Part of a small language model's weights: tied embeddings, 119M tokens.
MLP neurons of a small language model. Each row is named by its layer, matrix (up: input weights) and neuron, and shows model dimensions 16-143. Each number is 128 + 24 x the weight over its row's rms, rounded and kept within 0 to 255. Numbers have three digits each.
After each neuron's rows, "fires on" lists the tokens most often at its 100 highest values on Wikipedia text that the model never trained on.

L8.up146:158115106095136152158156109116179152132115118175137122112161142117168143119130121134184120112128113140149148130156105145102113152119098131098117097158098185113145146118153099148141122115164124115089126166133120083131094126122121138163117148132154120142147141136118135138116125092116118094126125143136144179126108135147106133104124134113117111108060134093129134135118127125139110137094
fires on: " of", " ", "st", "i", "f"

L9.up550:147135078169091146123079142110106124119123156147144108119138136153137153165094125098079151102102183142113172140156141104155129135149150146138128130131152108145132114092111114127109162116128090130148124105127139116098158142136119114147071065125129079113143126075112140184148115099144128115138145123127104168110126121108153142160139124113164087114146119113125150120106138082143143125083
fires on: " Re", "o", "e", ":", " Be", "R"

L2.up152:139100124073117110152107136136097158093157120124159109108124119082138139095099114104159133141153117141115165137153147129149133119179115082115099108151104108120111131153121148132080081156093094140159123148111117154146115097168148110145102135114172083143104112143099130121169130103112128173133180147079076138143167126129131138147105150087145121149092143129109164176159127123141143153127
fires on: "n", "f", "l", "9", "0", "w"

L5.up542:148086126138147086155158117140123090149092141153148127150120089123154113121155120110086089146160109099109133128160164135149118129130118178152114131169143127169089098184116075131131131109129107137123165119153141154099097120109129172151162104180170128145142149119102112123112073107119098108116132162127129149102169142149110154123092114114111139129163111115078108123114117144165131099095
fires on: "up", " as", "ut", "ind", "c", " for"

L8.up331:174154107139134139175113120098135119177103116134134131118097149140140119113077124159174121145075131132091151111101112134158136116142083126111146152125141102144139139128121166116121125109110150137101135115077086118130135116129119143152116094094131147129107083096127097186144108164114121175145170119142166094119127112103132115131125074070097088130188117157148154163135161092130130126115
fires on: " t", " mov", " g"

L8.up308:140155129142140127095120124130122118172118108093061114105123099110176141142113149103146137138140158128121112144139111100108112157114124134084096122155167138170127125112158123129133124112149123086107111139145117113187095170135137165147164113140130153137124105109097138136120136192148108115146131162125099112100162112084134129109099076134133148128155076171141136153141072116124113104148
fires on: "3", "7", "1", "8", " B"

L2.up472:128114142050073119134104149158121142139119158151150152093138119084138166156144134143113136119131112130116152163157144150115091182100137137126112123115136101139121076113151098121096140140126129125096132097115111066112086164089131113105152131107113099161127097148130142138120086152116151125145109106160131105148149148158149083143117155125184145114133111130116152159121149108138111137159
fires on: "at", "r", "ee", " defeated", " vs"

L8.up232:144130134142137147155159130136129159161095077104087094126138081105150123145141113143157096169162123102113112117121105142151155134165168131153093144128101127166129072118085153128100151116127139126117135102191096129154088103109132143102145116158148089130138144128105106107136113126118076100108129105117140128087160128170147104135150097085102117176125114145115172144124145161146123094172
fires on: " W", " w", "W"

L2.up27:127133120114104151106103145127099105161146132105069156135124103106106141171106134163144142139143145112127121095103127126113102138117124142075119153110110117161087105181144114089135139131112139101124179168154139139124135138122133149115145103103124120128136117130128164137125181126136175134122110116144160143138181128130116110095160174077191134094131094162106146122128134107158126169162
fires on: "a", "s", "n", "b", "et"

L3.up445:159166129153142068156098135126120143135159178095144137132135144127102143159121108095139099123130094155106123126162148111147157139168135142131113102151119133146126192090092102143131136148174086132085166164127145137122160116130102137122117118111120154145086130131123100117123115114132128146114117103118123110150151080149137122114127137072127132173136126118086099141117102064143136119111
fires on: "7", "2", "3", "9", "6"

L3.up280:085140082101151129102118129159144108162109123140151117134137128086143134136128152123132150158151113140169136130177155120154115138146123106155123126115112135122118147121111097122156181136152126134148102068115141113173090102153149064148109145136119142120134124136124109085079135137119115147130134122134162143115135150075127094123100150137123120162101154129139128140101141136098155076153
fires on: ".", "erson"

L8.up162:124138130127139087087087097127103107165147079114103115101144140133121131132118178124118143125101148161113143076113110118173148108146111137119108122111128125135116121132147160121148153105142102155136108134136119142200094103130121122142169125130113116143128136140087165133171144131125102108190161133146131109127135140127123137161161178117160097153083114145116145138139133135153101156147
fires on: " the", ".", " its", "s", "ur", "t"

L3.up168:174135119110113125137136153188108106172148161112122165105115092109093144105122072115106148116148106109112128127153088100091119140137128180083157131134113120138114132144108102156191145098124102127102186096118152126091097138113140119112130143107132137097096118138151159138158143133091130149122147123122138122141089116102078110116158116107198114129182106149116143136135125125105100143144
fires on: "n", "and", "e", "á", "m", "'"

L11.up565:116131162140117110078143097115140133167122121112138146141130120118136154103179097125107119116146125129141130109145111141137154127120117130104130161117115123152144132146093134154112086155134153143102096146110104142171145085159159070097097143102172120095121155171174129134059115153146096121129119156144112097143100140143127114137114122150102165118149140124167139139129139110104122158111
fires on: " a", " to", " On", "On", ":", " After"

L8.up581:144151082098142141151093147159113152124094080119176141140116131125150090149112133082130114099128113141095090113128099116134113130078144132138148128129171123114133129151162120166149096102153145137102129177093085136147138062128135098109112149072160116115122120090129106151104145099133162144127137154117142119156080096097128141147096109100139121136133108148139181112161138145139156142123
fires on: " T", " t", " G", "g", "eg", "ess"

L5.up313:136117156153129132102086160131144159094138142112117110120154162104131129086122113126126118126124208185099129111151134102154124094164098085126127102076142095135118100103120165127116149158157167141094146113115138137147090118096155091108089155098118105120133128082131147125147135096128149108145149125108077164129135140151120154154081127167124084140114150127132165144164141154135112132127
fires on: "r", "n", "l", "ran"

L6.up566:155128113133131115123120099173097109131155137097131083110143142124149158169123145148088167118125157129098153116106121124112149139175105123146160139122137122102114130154147122138081127117093133133098095144125129105129148112132135142163133147108105177134160134146167089150125087146118106142105161177109119118124123133169109175140085092136090107171122125116150141116128084104085137108157
fires on: ".", "\n", " the", " |", ","

L8.up546:115164120093145124132095107128141134184135173131145100160117114140110112117127142116131126113137113118132080144104184121131147148159101086146123156121141080092116101101153128126133159118105167143095107144111193123083100146135113135144117138117124086154143081132066124074112105115127158120153145148115101172120146128137169057132131122123098119082135099126137123091129155111125118118136
fires on: " as", ",", " by"

L6.up609:178126108132106144140153106146106081172078144152098104088144146123135150161148139145141135150137133120152149107100102063121169127146102181096117095128134152100136091157127121121146146149085156129114099173117170130116142128134130171118112161153122164118097120144146107198102128138114126125114150135084086128097132109128158144152115135138120129151129156133109132130099134108092142149137
fires on: ",", ".", " |", " the", "\n"

L11.up569:115119131132101146114114119104133188113198157100151090144093118202099145145133139132100135133125132117160169101101135093159143098125141143135153141137114134131114140167136184139117113142149144160117117132180120143139160113157099136170087132135119117129139089116123158124123128121101120089117120100138109097132133129124113140175106105153145147079084103136149128123110133137123099119108
fires on: " s", "ire", " h", "ot", " aut"

L2.up44:118148134150102142155156121105100167111102120101154148110145112149138142194158100157133071118162132140135119129129139135122147129133139125143102128059134163118104118090151128141112136097109138129115105101136148108119140094159085103138156105137096119099142103134123143141144156104161125089148111110169144135142081110132151155122162155133098103175112136096180097110141124104102077140090
fires on: "ag", "at", "ar", "es", "ur", "it"

L2.up269:126133158126137138132092094148114155123156133085135118130156160099149094143144159107155159119135167171129114104124088120167109153166093147088149099096076106162093138131117102123140141081111130095145117112115133158111150116122156134139118127139177137161121103127133120104137137152120155149120158079181121164088090097148125128132130089132122137145155114112141131117144137117141152144064
fires on: "e", "u", "d", "r", "ensus"

L9.up237:137086181115081165151108148157120078166153171110161139110151117138159139109130156167151103096122105116130184089120123106111119162121139150123103126137121096117135125195176145120155116105125104126122099145142166144092089123101119139142125130151095098137140146124153117149102175152141115090154076155112122134154142115145095130148096156094137136118095124123140126119110157074111130108105
fires on: "1", "0", "ic", "k", " father"

L3.up16:129096144105126184151079102091121154124182106172134095063150107096145170135147129117142102131146156133114138115091135138149126121128106154152145137137130118147138121092164125131132121092125185123105154165137168118136135139114152131173141105172158135149156153114124127143110117118134158139114136140119136138157099160139146100090169096112112142144116108152166147133116122099125142112167
fires on: " ind", " add", "em", "ed", " ann", "d"

L2.up514:097153136097153198118088151094132128161136129132153105102120109110165151140127171156127138117113102102107106123134127107166103141125111154112083113099153098155114139123115134148113133135133143141144158089133131145134087091154104138125127128158103135097151135202142103118149117100099075121111119132137109098141118126114127111130191138161103134150161155146148131126144123094136132138105
fires on: " rem", ":", " mi", "0", "ured"

L5.up118:113143119115099122128139118162142141132137159126174126160140155095099086132102149165114123146165129112064124099139132147094113167134112103162111162146140153159092098151111128121091133108168113141101144124107125131114133139136089121133153128116137129102155097142115129116143109142080146156139117158130157099132155125147082114115106171107136147150059106162081140130126112142096119168126
fires on: "-", "at", "k", "t", "r", "ap"

L11.up15:140148122132124095148133129152125105091119105124128149139159106116126099121136085094159171128103116114121126080139162167118145128145101122160150136170172098150156134120103153140123115140113093149103112063112091122146146070123111143146148105120107166153137150130146071159161110105104096079133160142080131133137113171133114159081164128136133151101160121149112112128118104123106168106118
fires on: " g", " l", " m", " st", " is", " t"

L5.up382:116109151144145206113119131120122130127168094120155118152105126115117126142147100163103121109180152134134168102072131099115115152081145127164151141097089113074145117141139144112163129109148141101097134128104107142099134118132103133100118139152149160131145140119124165142201145082143074124123099114139120143152103135135119082130113135189141112103145101110117138137112113107151116108166
fires on: "ing", "-", " of", "af", "1", "in"

L5.up552:165166145134156164088146141084149110110120128144135122091125126131104128142145110112128166138157176124097169095128127160157128159143104140069081138120094140152129113111108142142125149149113175114137143117121087149122147072156141124141136067089136133132154160106121142129140133112140115156120156095124123143090085098119118091124178143111150116160144069146119120126129142130118102163118
fires on: "u", ".", "′", "re", "um", "r"

L2.up176:126136167138168129129108127153115133151137154090113091143169144088129128150102178145116098150120065093165116131143135147108107125103103147161155119169182114161105168133133113124116111151171119151086109150114140119117125095109125134116144087164123137087148140124150145097160093106144136128156085142075155138132155158122081156138100118090139095153117130149098154112145121139120127128159
fires on: "in", "ib", "ic", "inc", "t"

L6.up468:160108162132145100136107136110089104141157150107126180157126122146151105122114133125157142137136162153164176162114138115135152141149118124172143130110131137117128133164115094096138141144167140107129104125164145148105110138090123114136136125100109113149163107159115096109122171147138134174113084124136098129145070093137082109138140085084112119108104134100108142133136144133118101119127
fires on: " |", " ", " the", ",", "en"

L5.up78:118091149120145073155148127142149158177158110172165121098123147105112104129153157107106116135139118112075136126133152089143126157143136106131173132087179123154110175151138134077089096111152135122121121138111126184095114181132147117134151145124137143128191144131105105130130093161103095144143129089136139169142072125124102136117103137083134126111138094138126127133161122068144124154110
fires on: "ing", "b", "ation", "at", "-"

L2.up381:151122132157086143143103164123149115167106127141168112109152159141168103121109099162124142115110147131135142114113147156157100083164128120124150146123130149097128131114094076129127153112164116140129122128131128155108128086105125080156107156131090113145114157151153118145105150133176123132110124151137159141142167136084128126082122139124141136138108136124126132150115102050125112107116
fires on: ".", "er", "at", "-", "ron", "az"

L2.up352:095106125129103151112123098121119178101108147154107137121143100110133100140164132112104144085140172132163136124155129143114119158120115134116129132053107158142125147133090130175123117104137128091113149119127103175160152156154110119137118169128171131103162102165135124109116155126125123079103151108131168098126148136124149107098140129120142134177132136131106107138133137080115118163095
fires on: "er", "or", "e", "ob", "b"

L8.up105:129116130160103100120144127140178096154176154147122107106146110144146125126150102115134097077150127136143129104154125112114087140124148180112101092126109195060141152175163183094117079105141136124118139151082133143121129120133105128103136140152121114103088125132137136152095137115140137108118107152116126137103121124109142120157096156137172148112116152166095116129151073130113154118129
fires on: " sc", "0", "1", "ecutive", "enior", " and"

L6.up294:144104116133178185096132115151127132116123142087121139129080131136142145135135105109133105147156115108102142117096106131101137123099143095114152192160092123167115109168085081115129178129125112155089124132089132168138111107077126171206145140100147163144123126113085136162108139114110151138119113158112085129130135150099141133168104139119118098104128128092177123132124108098102126136095
fires on: " |", " the", "ph", "|---|---|---|---|---|---|"

L11.up32:147107118131142166117141117134118099185138125056145135081144135127108134133133129129131108096148139138099139169124133090113109081126146115100113124168131181151109145179138097130149161152162118132102119114098133127118066108145104161174161125127122110144097131128130117124133105116141177158129140127135144142110113133137113181099121148112143120068116118124149172126149084112127113111091
fires on: " at", " the", " |", "us", " as"

L5.up232:126123140086142127134091112103147118092142169106116152141172071160129102156136114138117124145161150169136108139137150112121119151117112124119143166136157156112134165171127109154106122125133117158108119110121128151153138105133143165132103102112125133129106089163114086161120117159099081178112105169136110112131166112117102086170144170122157130077143142107131115134125087132130114112130
fires on: " and", " or", "-", " |", " to"

L11.up160:122127132097174120122119132129131156153134108147138103148077117130146101156138087103156131131117106088096122126108105116106091113155088109153140175142125124136124093123141155119188092155130171179083102134131102127089161099120119136168139102092112149144137112098137101186146097156140145095138095135102154111148169104139137111162136147096147127161117127157123107145118170086140142127149
fires on: " ", " l", " g", " r", "ph"

L3.up177:182150133183115110151116136168130076136103094143158132108134156155111160130115129120110136158100163141136142107055104122083110129138152104112140134119130136112114133157106101126159131147100103136101078128124133143117099090122146143139139150121138124101137114136164121118168112069110128179091160138104131130104137108171129143145088117091132104167123121118162140124152136128054151117159
fires on: ".", "\n", " |", ","

L2.up144:161149108106099120129119138145187138137159168135166096135138088141160143146207138119104131105163125113113141124116157098154133098138097114103098152111124113141143135091105131122122113116105108142096108168124132102134134134128106160153096097069104138165091109107122112107121126140146152117100132130129128113132127173113116128129162154116174116082156103136108109126154138137111146150180
fires on: "′", " such", " UTC", "ate", "igin", "ie"

L3.up275:146139108112137124112101140117094127170160124165196152106124148139160135103111136163120114094145128096094136154119143137135127142087126132127156121109131082118159133127153127149138144191134139107153118164123166101126097148151097128110060121108085114136122082106138110116098111183118109097157114118112111103158173101104107086127145078085133118158134126152166160141141124139126129161142
fires on: "-", " March", "ing", " April", " February", "em"

L6.up52:156096093105158159122121147184113111159134115106111143116146112098102149115150092118147119118175109151098139114086135151133147095135128114106134123156114109120130114165125149091127130118102111114139108129139159133133102141105152164167140146140087115157123107119120129145098147128150165133166143140147112110166093103119139113183132141099155099141178115117103123118183133149115131064160
fires on: "n", " |", "st", "and", "am", "ar"

L11.up323:143122095143160136138072081164123165182163146121124152097107129089150139169145141117116097122142118150084152137097127080104116134138142118131162141130147128155142097121119113092150134153138153117124143190103139108075159122124150131110099138139156125151078137171102115133171115119133129108119137076195111104114128156147120087187138166137115134115101105092126137132121140147098117109103
fires on: ",", " of", " from", "ing", " with"

L8.up190:121110122179114121120140186140079121095149070161158110130115124121114165139125140108141122091133153143152104109146108129133120113114143150128160137138091161114076157103122163110163149099119145132070119146158142171162157114149110134105115148090136158145126158097123091135121133153139104175134141094131166099159095111161147098126147141111113162134140110117146094117113142094139119104118
fires on: " well", "ed", "ad", " met", "es", "6"

L11.up241:152112142144135113093104100099138148149132096148144087147115159118154151117124143112108183133152155140145116136097119099125102141112155117105099121106123104138136140153129150109146143174153124129159171158074097166127088141155121139081142115129092127116166122105093118117168139169173100074095125138148120157149090118162120106187119096127119128148133108150125127129116151117108117090120
fires on: "\n", "en", "2", " I", "|", "1"

L6.up588:135113088121157136133114074121222145126114129168112138122143125137086106135124110149184104122129132139116137145157155141107123121127099113158168141141133128127110131117113107168111150130114151144138128126111155098120126149143108132139166091147110170085119091127075088110055120097123146134099079133124128135148076102150124132132146109123103130110119104108151164115117151179150122089127
fires on: " of", " round", " ft", "M", " ", "m"

L2.up159:097121160144152140116130092124166164145125115140143135122113121093114129089151105104118099164083146146171105181147119135115137129151155152085128097099130132127093135178088120135185105141111133125082147102121088123130132104160175139123161169143135151111147128120168079137109119126157148141138172082188146125116129123157143161137149130119124121137106088135133123125110117137157133077065
fires on: "an", "un", " May", "et", " June"

L8.up51:115078158121147176109168183157130112121158124170151125112116112117142104163121118131128136162135107142157186103143125144152114119130179159098140091106100152105088118160144090126148112116169131110123103134126117160109147116152140156146156133143176139138122117183087084123135151172139142103111139114119096116127123114144105121132067115096133113153146133084147112131120122123175138141156
fires on: "in", "m", "v", "b", "at"

L8.up56:156131092178156112116122193147096135180174136081124111111076143121101103138123124126134129124113109130143113126153112147118106141153148137132148097169153119119120155117078122156147154194133121169056151150128111160121124150135147126122162144109143124128138124100168125112154110137139130126107148132137106088139127133176107153111080116115115121147146132139116093150141120109114126089131
fires on: " comp", "3", "7", "p", "ak", "an"

L2.up91:156111090094152070145140133100145121114135139094115123142126175116115114121129128108159138113131098121100112107123134102126103159133162126142148136135134109140124147132169111126126110139144103156149138098104122128140112101149102162110129141131136119074132161149150173103128117123159091132165091130137118125129132186119132096125146102085124114086109081128144168127198185170146143140162
fires on: "s", "em", "op", "om", "as"

L5.up165:151117133146110138105133149124135168103176107106158103162137127118137140174158155117114128141115137146104107102151142124134072136112125093116162117125139096149111101149114143114130118134160107081076101140115133121111105141107089161105151119142167147129146166107116089132118079169136089174149116140096155090154136137179132133127102129187114115106127112161148129144121094121121123106145
fires on: "-", "ack", "am", "com", "ing"

L6.up248:134122188111153127159097117112136118109141130111122144156141118106122120104128173148126105170150131146142159105136183168140106139170157160137108087117134126148085134166107094076126143162141147108121145155141130144114090109135168105110147092123142116083118111150157113154131124182122127076119100128133128126118107141141130120119102137110149181118179120147116116141125150134114159129170
fires on: "b", "p", "ap", "v", "m", "ach"

L5.up534:186157115176092101144186126108063130113125165127132162099106108136128117099111089122092110136110151113128150100107136070082107142140160156127146133146145104112105115164162109109114152116112083108123114134080148096128131124115161138142111129122092156144141146154162133164109121132130136161142164102103144112090133171159115133077170171145126152112114164153134151125111151123128122111087
fires on: "ad", "b", "od", "h", "id"

L2.up560:151167122155105178108142124114085156100125134131118130130133082136128155141167123109141108132166097138133161160120118146116100124129154127166147137166107127119112113122170157111142136079143146093067164092111136082082124096112135144147169114153117090163124114160128174146131168107139149073079109113126128115111119137108128115131141087097116135140132154152184115092117150160090145112114
fires on: "ed", "es", "ar", "ad", "or", " find"

L9.up460:160128166170140123125125094097110136184162121139181106153120148088167099115122079123105111104101176151141121098112130114133149128141148160091139129116124103113149090080103168099119154153111159133123136162100124159114126082125169088142095093143095091142150136118151130158110121105114141098151135111113137084163112120134111133180135126084143106151093123127154119183165145146159131111124
fires on: " elect", "is", " r", " act", " c", " R"

L6.up329:134102105118141133133100138109145127125147130114104154134161134207104102135152084133132092121149102190100144156118142140148097108124138091118162088106139122144145159124118089117119156066124114136126152126160130123088126126142121138143149112158132155107114100128101110150153137127127126145143084179126124151118152169072106141126132088100156118103127187150154129140163087112143079117101
fires on: "-", " |", "U", " d", "ov", "and"

L8.up250:131101082087126130148089127164111076140134155082137105122133100103112127093107102143115145106173115134175122103132126139116108169136146129143121139136130086154138123140142159127120106103131130164163143155133131123148117127099108145116141100142168111152115142166204083130084139093156104144086124121164159123110149122151132132138147129158133110120144140146142143137154133147119133151131
fires on: "-", " un", " was", "ac", " been"

L3.up293:149125117138116131155133108124133100153137136143134134133139140123109140126121083139123101159140101151136148105136137116090127122103142085134130118170083147147139156155147137140148140107130102067156109112086177147093161106100109120124135129083151109171113169143100163117095121096139110102115108109137112118104158175155086148139118134113130129121154152132159137091146157117119181119121
fires on: "ad", "id", "and", " medal", "al", "af"

L6.up98:134125162110114124079144096096132131117148135128144175167087101128127150086075120181176131130129121121128156109095140121136128120096158123111135126145143099144113133153167143151159100174139122115089141139103137129133146113149155116168108103137132138134125073139141088137133100102094150118148152168123101148115099186163124161195137092135116106100111104100152111122085147147118128121141
fires on: " st", " r", "ort", " s", " gen", " h"

L5.up224:118128115109092136142156116093116141105121113111111169120116104155105132140110160133139134116161125071080123108106131101109152142158098165163135128128103157142117148143154086149131119129143108152126123160140141154139138132142108157134123134201147076099145101140169165155163120098176135127103124109135090140145092133131121090138125156096130120165124139104144124120139136146139136087206
fires on: " is", "isc", "ph", "p", " was"

L3.up394:147142142129123103113120141109124111138145131174140145123109175113120105158130109149124148078181121150139112169122134094122147110118111146109137140170159115129156116093140096123085139121149132116109140144142129133131107113149104123078125139113153173182137104120118100148154108134115154173155093201117111114137156133158113148142097131097155124151063119135137126084133104093111096108103
fires on: "ent", "t", "-", "ü", ":"

L8.up242:116145137103100178093139111103102073148157125145118123133122117123142134111087154151119145121097107148153120127119100151137118147106113148120140093162151109115104130123128153151122150083106145117116121127159145141128158157134134153159104169141158199130113082109114127125126144114130189119115126107103115143124098156066175146117092111126103069167126174156125152176139136127077126157135
fires on: " re", "l", " on", " he", "t", "cl"

L8.up573:116125101127169136173089097121140119137147164139146121139130134181128116123123115116086136112117158156166132137094123110112159125132125100154107133115170087123156167129105078173140137109130142115104133142125157139162096147108065104105143137099145108149158131174137135121129119110188117133100153159124110124110091150153097108164142140095125075110123107170123124159130150138106116151096
fires on: "°", ".", "′", ":", ",", "arly"

L6.up514:165125131148145111153103106145088080185127125135136110109182160121107171146137154118153143147089158139123127084125108064138134118105191121097126134132147150109118120138105137127126160135122088110123140158128163105131165100139103159094130151179129122161142149111131090149119111135083109117157169130133107097119112156144131151154093119066131114126110137124137112149166090147122136161136
fires on: " the", "|", " |"

L2.up126:132135120151128099084108160144147077120129111167130154130136175124114130145084107148087097106140168143091140152093144097133150128086162137107117121174131110107124145149192122115117121112146145129149122138088158121140142145167149119115139126157162134123160091127158132146099138169101169137111091150095139145151125108127113098116120078087171141087085180176104125107093106137091147116142
fires on: "\"", " |", "acher", "ms"

L5.up215:123150086091139131139122111107117160112108157087105175108102114144110127132138157140098111104111170110147107137131174100165089156117110104142128131089125145083089117169116167151127122121120053106127142166109111115122136172152091127123091145088117153139115107114127177116135122153144143091105135148094095128134184126124138166135157119112144149148137101185163151165107128116131100114155
fires on: "ig", "b", "ow", "ob", " At", "p"

L11.up548:146176139116136098122116096184086096121104075131107171077105094129106109103133151084134112175155151142127116133111108092122089129108129126116099184161139094116139142088143126130096123125174141122116134134125103130132144107138151136131130164147098127153151127128104150125147102120124163128157147164127154144144149157099114085153226124138200141101130146152150128104164122157125109132142
fires on: ".", "8", "us", "and", "ensity", "7"

L6.up316:148128137127149101111136160070105144181130138147173146121105163102102148139087147147153147138147122141096149165131113127157117098118147178118115093120157125134137167127127126093165119145128133099092129147133129139127147131146094093133071083113113142138108075103142135156133119145127119150105109107149141136074087087136084117120126151102123142150107118123146145146127205119117101089164
fires on: " ", " –", " April", " March", " |"

L9.up639:135102135166150131114148157111121179139134095123104116161128111138108128116098124127162102137162146094142163123101117134163134139151134153124082154131078147099162131095139089155120088100091115108125093128144096141143104179143165132146132137120088110145147078125119136119088118105121108120095142079123136118074133101192143129121138175099116149133143129141120164145122144117139132114150
fires on: " W", " w"

L11.up100:170120119101144122091103121167103113121119130155157121176166168126143116140162141135148111129121152120153143081099122163130119113145132150177136119126096103113147119131119186099128129121112119151148135128164143110139117078098196146141109102116099111159135108103137108119085105111148131133175111138124097079170092133122092111118119076128143136135145142168102139130146113151133092108090
fires on: " R", " r", "N", " h", " oper", " N"

L11.up95:153166141153141178118097141130119177159132126157161128142141153152139166159126175158104127134087130136101132113115140112123075120165117134149126154111114079148102149120134106127156120106150103135105093103107157107146094118117114133091122135165087125165184105133138158128134132066139092116159152154124126121114132143137104136132087095092162099114121134123139180104133106145161124122113
fires on: " r", ".", ":", " or", " S", "R"

L6.up555:150144105143126106114153135087136118150071095101162143134118109124152159100109161115147125147146124153150157126122128095125132112136110142110115154128083113128113149161162144165135128164152147130117124132108166126110128116179095142122127153117182108119166131130123094121098108156102090108174129109119110188113125139084153088132128140149120079129104116125161141098102145162083144161119
fires on: ".", " =", "che", ").", ")"

L9.up194:166140131114115128126160112144168134145145131155102138153140152099128104137106114133112167110120135140069128119129116106142137122120094068142095126146132090130137098106090153139167070163117105147102111150088071151096114150173123099138122106142134140141074088136132097139136156122133130120145112122131121090154111160151142165103098119102155131152136136213116126141124132115098144143160
fires on: " st", " t", " tr", " dec", " iss"

L6.up410:164121099152133148156146143140177154089133089147167184154104106180129105176139163122110115132126084094135160149137107108098149125144098110142119077137124161129172139156142158115128157163111120146123108150121118097133170119104134172156111102102124140117157138122116133119141131122128125137140132136132129133108097066132081154155144100109082103156165118090124117113143118129097168164123
fires on: "ic", "pt", "et", "ivers", "es"

L5.up69:119097140154144128148114149134170149132135096123138125125121124127169192169101141133135066156125121119142133189145134144139094118130113140098143111139102145097120113119138178100131132128126148107135124128112107145127105168138123132082082149163101165122124133138140120100171120142129124106146128081145125163082092099167115147098154110104120093114126084126089147094156162128151109134165
fires on: " of", "it", "ov", "un", "on"

L8.up610:095134129151128142109124145190142151138102123192110161119136109090144145131072129103108085110126102129120129152095144119115129129171108079130109087126127117115108137080113133105138143143134142081129116170097103107120174121131155135144117145152122131142159146118099139122181122122121147108137185097143142121149119152116163097121183135083124141132165088093111124099180135119131139115157
fires on: ".", "ing", " based", "us", "um", "ate"

L6.up156:131102162141161154146142150149103106124123102075101155092119147170086119143158120133123115134148169148116149082107098110134128138144148131132136136086139091106085110150104136147108110121096090135140075122132143153087124123134130127103101128157159099126125121130139097128144102138127110173105157155085124134090115114159109163118094122139128116163127162145126146114127114189108157165136
fires on: ".", " |", ",", "g"

L6.up192:125119094177103140101143158130119073140136157121125149126151168127117120124124132136134117096129114136108150116118122075128087112099102104122144091119121182154157144164134090150149108141138086098132090137112130116129108111123151172156141129144118177144164143125136175120133135091145119123072199143128121114101141097133132149137123115097109102135137124137151100137172095136135110086180
fires on: " in", " the", " at", " |", "\n", " of"

L2.up601:149170135150092117106132133127109128136161140123150111069177101099098117115114107114109070114144140134132136100120115131164122143180105141124110127163115094130166136114136072100169126160142165132133167130122124143134094129142105128149155101132113111080129118137086163191128107129114184152123118102130129081130141113136111111087133106147157104125154123148107139124151170118108097099127
fires on: "m", "ot", "e", "it", "et"